config.yaml
num_hidden_layers: 11
hidden_size: 256
num_attention_heads: 4
num_key_value_heads: 4
head_dim: 64
intermediate_size: 1024
vocab_size: 777
hidden_act: "relu"
norm: "layernorm"
norm_place: "pre"
norm_eps: 1e-05
positions: "learned"
qk_norm: false
attn_scale: 0.125
bias: "all"
tie_word_embeddings: true
parallel_block: false
init: "normal"
init_std_qkv: 0.0312
init_std_o: 0.00669
init_std_up: 0.0312
init_std_down: 0.00669
optimizer: "adamw"
learning_rate: 0.0018
lr_mult_qkv: 0.7
beta1: 0.9
beta2: 0.98
lr_head: 0.00687
max_grad_norm: 0.5
warmup_steps: 237
schedule: "wsd"
decay_fraction: 0.821
decay_shape: "linear"
final_lr_fraction: 0.0
batch_tokens: 32768
max_seq_len: 1024
doc_mask: true
train_tokens: 234800000
max_steps: 7166
dataset: "wikipedia_en"
MLP neurons of a small language model. Each row is named by its layer, matrix (up: input weights; down: output weights) and neuron, and shows model dimensions 0-255. Each number is 500 + 25 x the weight over its row's rms, rounded and kept within 0 to 999. Numbers have three digits each.
After each neuron's rows, "fires before" lists the tokens most often just after its 100 highest values on Wikipedia text that the model never trained on; "fires after" lists the tokens most often just before its 100 highest values on Wikipedia text that the model never trained on.

L7.up855:493505478495492490508472514470497457534470506509510550490508478474504487538497511469490489541518501490492505480501485507532529445442466483514510495520488471508530497517499542500527495489491506545541479501566450508541498521555493493512535546512527510432467489530477491517486514494477531498464523501491478496546487515473539455506494493477506496467502473489496523529525489515553535509516537482482506518539527526492509525486562508536504498514431490504504522470455487556497492470500472501483511482469477483455487508522497516521522492486492523534501490502521540539485495489499477520479479488484497513512507555500512507482488499492430515514538511560498497481486468519496509477525447493486503481492458494465513496527541509448487466476476510484522475478552493483522506505460487
L7.down855:521510473496520481516485532479513514470466493519537473515529498517507476509491520499514522504506482540499520537467495504489511463481529466526452514545486453513486496546488490471523445493532501461520468496521514518442479482567533500500502498511476495500517489553522476536493468488466490506459487510482519520488492487501524479487474466497483470486545539480485491515529465481497508498486548525527485463520487518484501518454483505494482477495494508429510508472467530490465471514470529513523527509488454508500488523524517502503486478493500474502529549508481540499523535506540524517544516468481491484508524493450507460469496511538483513477442547508503524492525494483498524574495491492519540468534487471511509460506478561503453501490501487538496465513502499464476484471513544
fires before: "in", "is", "il", "w", "p"
fires after: " t", " ", " b", " p", " d", " B"

L8.up175:477497521490510484470528505472523486508477506500505518566464512520491526471539495527530528513556494515471494477495501506570521469553489542491498477514464474505453497480517496516492511516501495482528476476503500525520497481509535498460557497448532515525494493504516472539460497533513513522513536516469550500508447495497523532490486505515503530505522471513524481480477492521498540504522460485493510477504465487517513527473502483504475511520446500545488480469508476508472494480545504508484502507511478506514522516506478484465471482501502494493510512506472505495452480536519473529538466462504474568520529504479506527441512518508484490471477499532509490465456542468474536503505524489505517503447498502519502463515509489502469506473532510524512491546506487466467423447532458
L8.down175:498502489497498514464484506515495514502502446484464519512467499489537517467482491516481507493491521487554476520520482500508491494513509471504487564453547544494507486468468489492516513520514526507499535498508482512499479530455497512466490517529517519491468473508502480532548522440502494520467510453522467500515510480538473462520484478525534459508489529508507555526519536493497507510469511507519507492488446496505491459544495514529498481493494511498476522523467523522529499492449506499510507475444485502485443491508514507526527508467486509489477515519509517494545487487473503483445534513534472425459510520464540560542475492546522482519537553505453480542488538478500474491475500504484500486458514503469543520540475502501502478523484511471474511506503517478498553497469490
fires before: " ", " |", "3", "4", " C"
fires after: " |", " ", "3", "4"

L6.up319:467478506522519502434487523463505491507511482478472470525474526464492544471524501466518480465460475514497533508456531472510508495487428508493507532532480539460530521514473517443510486552516505512492519518496491510493499485520486474571525512518492513472486497507528502532489573512510497513550455505530528514498492552516511485513484488496505515482497518490502541501536492488494494517533494508521464530458505527464515557493509480507491501466464503473517501518526489481502425506480513458493468527525511505528494523450506453514517500474464550504465488474494481528496488498505443492461501520523451518515532512453501516497479525446521512473479507507486498494461483531502476485511485540502499489510492507496472493536497514505450492499495513449472493523485489475522504473523483
L6.down319:476489497493488494462524490504525455489515509491499497529532481484526482466461531538485508475536482475488443504485533501484476468472541516496524510487531502510459538467468474520477501484483562467519486484474497519498533502505517548523540487478523525514529482478479491505490501498468495432532528523513555507481505511498525514527521468513488539466507519479499494502497523495488529490490504479495465483489524463537466500491507463555552499527502492499472486483471538535492547477504539490522499496551501553500499514472465476481502496464480523486493494523483475469501483525532505494521511488513464515537521530469514511527516497506531464512526497517456482483488495484488482515528527459460540508539541478478461478485566498506466502521454540512508501511542473525459466469464509
fires before: "ing", "e", "ed", "es", " the"
fires after: "cc", "v", " m", " t", "m", "e"

L6.up660:484504480534479476506494508498560479467495515496463477481513469504500513474496458455491539502527459525488501505471562522512528531514515506513534496474484536479496490496474534514511491503517500539563444490485516499508485505519522513523508549522511539446478495486477531530502520499511524522537510488535527501528460552504503494495495474512472485468488516519498510480500497457495484511507492513539448536546496511486553503470522484478514502452463485492441489447480490546499498520483489484506482546478497514501487509477476528546522499482461550531480489499478493511523484474496466475497465494522454504555537508487502517498495489475473530488494463530473515485447512529455484506519535496515467503494497473510512491487475514498484489474494526500478510497572561461476481525471492
L6.down660:472485506486542509539481506532508428495487512460498505549529485541500543521471489472490505471504493526511480475504471463463527479434521494505460484490521450528501514472495467433515472516458488473497482475510499555521491499480505489441478524512517503480451504488469494524520509523500508460494495514541516508499560507499512519531542489503484483536485554515494475525500503494509488472466501536539471491521493531548474509515503497510539529500491476500494513503520498568515472498476464464516499477502462484456527452504491477478531518507551476540494509506541482493520475523502494518517507506526482476497510515460478489497538517497507483494472479479491526491473530528521502541501501469511542523484539506493475485519532539515506499484491541504547470514488480441535504481506512
fires before: "in", "is", "act", "il", "iv"
fires after: " p", " t", " ", " cont", "res", " re"

L8.up672:524488519468550441523496524513508473481497471453467480488470502509485516502489522469478551527499521489501512497527514495511517523557495537487532458465474534494470475443478496440497501450489492454551483505505473530501500447497479545502510536518524497514489541493484488486491497478503536514536503461543497508512480491466505497438497485502479463490498448527518521489524493491501469502500471494505440496560468493519510559497537504499510499511485505518475505493524479530476462521521539491480500529485483490500493507497454516506535500496501470520454490523496522479528482480472533449443510454490518526494536500460492539467525501474471515539520527522529489531477493514453521521504494473508526541470500472534526518481518483503495485498481515497497484493494471509523530496507463
L8.down672:507546472452515509498470520499497504511478509495490478469434522480491468528508478489503499517497498489479482490511536490528484505484509467486476520507502497501484498519499492520509503474496493537491519489525478474505496468537472559506488442501504544487492491477498450536484523486496499445423548541462490457500560496497496447516512463542493500535519506482484472476505499522520503496474503484490503522553502503490495510515465457470510504539470531506497426536496484493527496481557511498486564510480461469531519468505482491512516532500482458482477477506484494512500560475506532486520544498500472501509519512493506481511517521535470472527544526513521567519542500455486512511498500536528540522513475512463518520496494471463475524488507520511509503538479503519501457489526478
fires before: "orn", "e", "ur", " in", "il", "u"
fires after: " (", " was", " b", " un", " l", " f"

L6.up836:523502480525491435563474547456527517474493522486494483507505487490509531505488466499528525514516531468478483516536483490489561505508524498532514482494476465502495528450486546502530495492486492498514500524500494529520521520497511495478518488441542499476462479526478516522501503516490569475514514506494502492530531563456498505500516507465523478464535469503492501477459493489539506479501478506458501538514521493488518509493523501523525479485436483515539523484481507536475508529544495513447492515461460532508481515500437515507487501502497516483480490481486479511546487446493525511492435494522519499520518521463484507480487468483446513502547522586489495501514491485502501466541507481493487520448493506542507481458524528491497501461479519490481518489496499492514507501507468
L6.down836:517473490520530498492541491503476475491490515519482466488520478556521524520509481507521494507505514487545487513512521462485467520525533502552531492549510534525540549498451445464520519486510490529497551506458551493499476479508468470475465509442485538516486465478502487562530480464492471523515520499482453518485503518515499498496517487485464504522490503477514502478498506501461493490476490501565503551513449531482555502520506482493525492502508474524521523473514488505515468472484485513471508466522489521522440477460494507482509502502517478508431539520469495470518474489507487466489475492512519490489521478501510499515490537532493512503521465462470500503548484479520509508506443483534501474472496507501467500454481497537526476501524466502504505559534517510538510524464488
fires before: "ild", "il", "z", "e", "in"
fires after: " b", " B", " K", " t", "l", " th"

L7.up388:513477525507514505497504547450499489470520503490504517476488508453481477478506519482496521547543478494522462560472460486531494486498483495528561436478497525493516478497485516488514498534451491539530489494523440525497493532503506518515524513438482528464517487517503513503492512526504529523522507506492513496494490538476535472521535511482528449461481504538507533546475484478456484498519523469545490514520488501534491493475536481509537503492445528469479545485486522509542501500490498463499469486482506492485497508482517477502516504481518525531453515490485480457485412476501562538473474505471480501562524496495475507462499507490493515509543477521506498513464489491492511506515534513498508470492499472490516479499498545532477472475462497470498521547509533482513495519470502
L7.down388:478480503524505461511541510489519503516500550517473534472477516534503509499520486503514501465497487522525501449480483502448500500505484484487510512476520515486556477508523491519505491535512499531487494523521493531464514514522485512494526513489503529523514458495528511476519521537531416446489484494532445418506516511499502453478498490524487501522552468469479510477470493516523519515428493492506511467491467529479517485555485491525487468512518492500486501521526512557467512502487494488519480520532475470475511521480500461509525495511513489534506475462548505470501503488494469513536542499509507482415496530520494463526488501490531485477490529528483523527459491478496514487506455493543511503502501490516504503471498536521490470509545468461495470526490511524551486456501466
fires before: "es", "ot", "ed", "pe", "p", "in"
fires after: " p", " t", " T", " ch"

L7.up387:505514469526512476508500517475562505521486494516475484506513506541520513517476489504471531505466500519461521503519498493555538514517539490539516501489437465493513511478513513478512468482467497507533475500518492541533484510469513515483485547491507496468402511482474464515512517540510553512501509454490536486547510482484508509490487539525533479460541473524525498496471492483481503502521487515509476502535513512487496521490511465520532517493465509518491546471476473527476454507518478547484526498498492510495482516475463519535495500470542555478464509481506519496528506499496454482464433529509468488493531530512514507472525467502497492531517456472473510521469495481500505449499526462517507524477506462504533523532475499497487504462448519513489484510498566520503488488475474
L7.down387:497456471524488539503510503520514499510505507478505540477467490498479511522468498487483512491501470500493495507559528519482500513474565505531494525507500513549479480485461504491522521494511524510498513507507496474491503497476435513485474469489494502462509516474522504475550431527429505463523519460498494479507464513514506518498506483527468505504489533496525505502524528539500528512487492450553513572471470480503489487521525544509513438494448508504468497446536459504529457476510525519536509486502498510519479445463508487486551494546526500494460527502493530510529502488488529472482521515496508533483529510496481518513470507467461530508518522566531489486548476507509480505506501458458527526483496499496529503504480477482514493485512532496498455473528501482497470526476462
fires before: "il", "z", "e", "ok", "ot", "ild"
fires after: " b", " B", "ro", " f"

L7.up908:526449504483519494464487542524452507466517502489500490471505451511511488486497503473487486508487496523510494465463496494489541502480494498545501466476517489539467546449482530503517434513520434521485511475525501468513522480507537484505510532490541512461468514489438503494491490519521490505481519498530487504483515532459521545525510488502481518496498509551554499491528478477492471494562514467500459491466553486499523526475498484496489509499451544518503491465481533543503496504495448522541491498523531478482478552513492522495484519500437528508500506469518526527545527481497445503484517460488509490561527492544494533522496543487508514477534497502480507507499517534501505479514507463476517525473466478501530480511497540476512497495460506497467479483490473506494480461505493
L7.down908:505470504496508511473469516476525445517514496546477526493497457498500503562528502471534477522548494487484514508500511487456504511489507506511522444545543536580504530509505464480472470492507502470516511492515509485496490460503509513451498488474457514467511495564481517517534509505482489460476472528470527464496482478494510530502511492486479491504480517491483468536494497513450540459517512498521548491471511487485484495504489520487516520515495491509484462501531499486477517510510523470473510488498526518442483482503484490509538524499532501499520490468535518517537501461510522493506477497526544521479515501528482491536477499509549479480473529505517420525492496508514465517511512502514480433473421515541478547523493517488509467475534445513507482492502497503543521497525466
fires before: "in", "p", "il", "ft", "w"
fires after: " t", " d", " T", "t", " D"

L6.up446:490515501495549486490531555530472484534474461485494564474477506471489539473503487533507519499537515511510494524511509468496480530520501490511481533523491533528505467519537514516454488466477509517532487487492527504529488513515499545560523528478511502513510490513517458535486498502518491477552469479479480454499465477550500462500528569507460473505475507524512526465533493502539539544506506458492491510451476541492495497501526478456494490527522507448501528487520458527491477497519524495515487554512488523478507515499485500566536501491492516481464528478511534490457484491474471512516510496511493524499491503527506510530475469479428454507483525500467510480488510511471465511514495522511515482514466443523527482529503483506476439453498503496505465512497491490502503480478490
L6.down446:483508521476504480465525464487472474524495518480505522483512502501526516482527501525492495517496549519532510522456518515449534542525505498495476487522516467467508510513497513477502509496477515511501500539477499478459504511494516492474507529468489458495484498557501515512462503469481428505471541505520522523513530549508502460494520486466520441460482501495459476484469496510483485486484523464435557511515481500520501470495469507493517546529505555474520486513475486525479512487479535509505522510545467522509489480569466514500488502520506492511507443489512508469503509531551506520547524507473479503545534526518469506521495505505546459507477475486500477531459517439510524517506536503511512488487482489510465525478511492529515516492457500480532489473496462550505506478446538
fires before: "ed", "ion", "es", "ual", "ing"
fires after: "v", "iv", " e", " res", " in"

L6.up250:483515507505493464461512483472524482520471518462462499502494496533506544474503501509476481518550460494518487480465477487491513519506475488504532514532487507479514522499493503459511492491521513500531505508522479498472498484506515522542501544490504514489464528537533469526466534449519485530467471475513502510481481491515502504522564488510459467495472561503523540502536477501558483504497580508564489522445484514475519504498481479474462506495510511458478488498476483542511461459461487484511488545477479496515521474494511490533515527486481533531472500510544526512480503494487533475493523500497501514502502487471492529497446534511474450519487506467467506485492470535520472507485543503485518478524484466545497502502515491451492512513556518485431481530543492453490491482520488
L6.down250:505489478493479471471493517530506473503511494552532486491515520481491482490520456532483422520476506503465510477484452451513503502528503521467522492538520545527459505546499498483482480467468523520503498480520502480470518476483530478549503532523485489512495512503498514479476556522516518545526480474516527515479486458475497437495510492548523467512479512482505501477486510475478465500508473509517521486473466476476507472515493528488496483507464506527482514468533510504512514489487478485481521506525480526504489480529476497462467511480501479506494519463521470499495515532498483491541481509521507479494500488523540519516490471496460519525486491532538485551514526464510499469496596517479511486567528499503503551569484484570525494461543488504497505527510495494501534475461483
fires before: "ion", "ed", "ia", "e"
fires after: "m", "v", "if", "ol", "ec"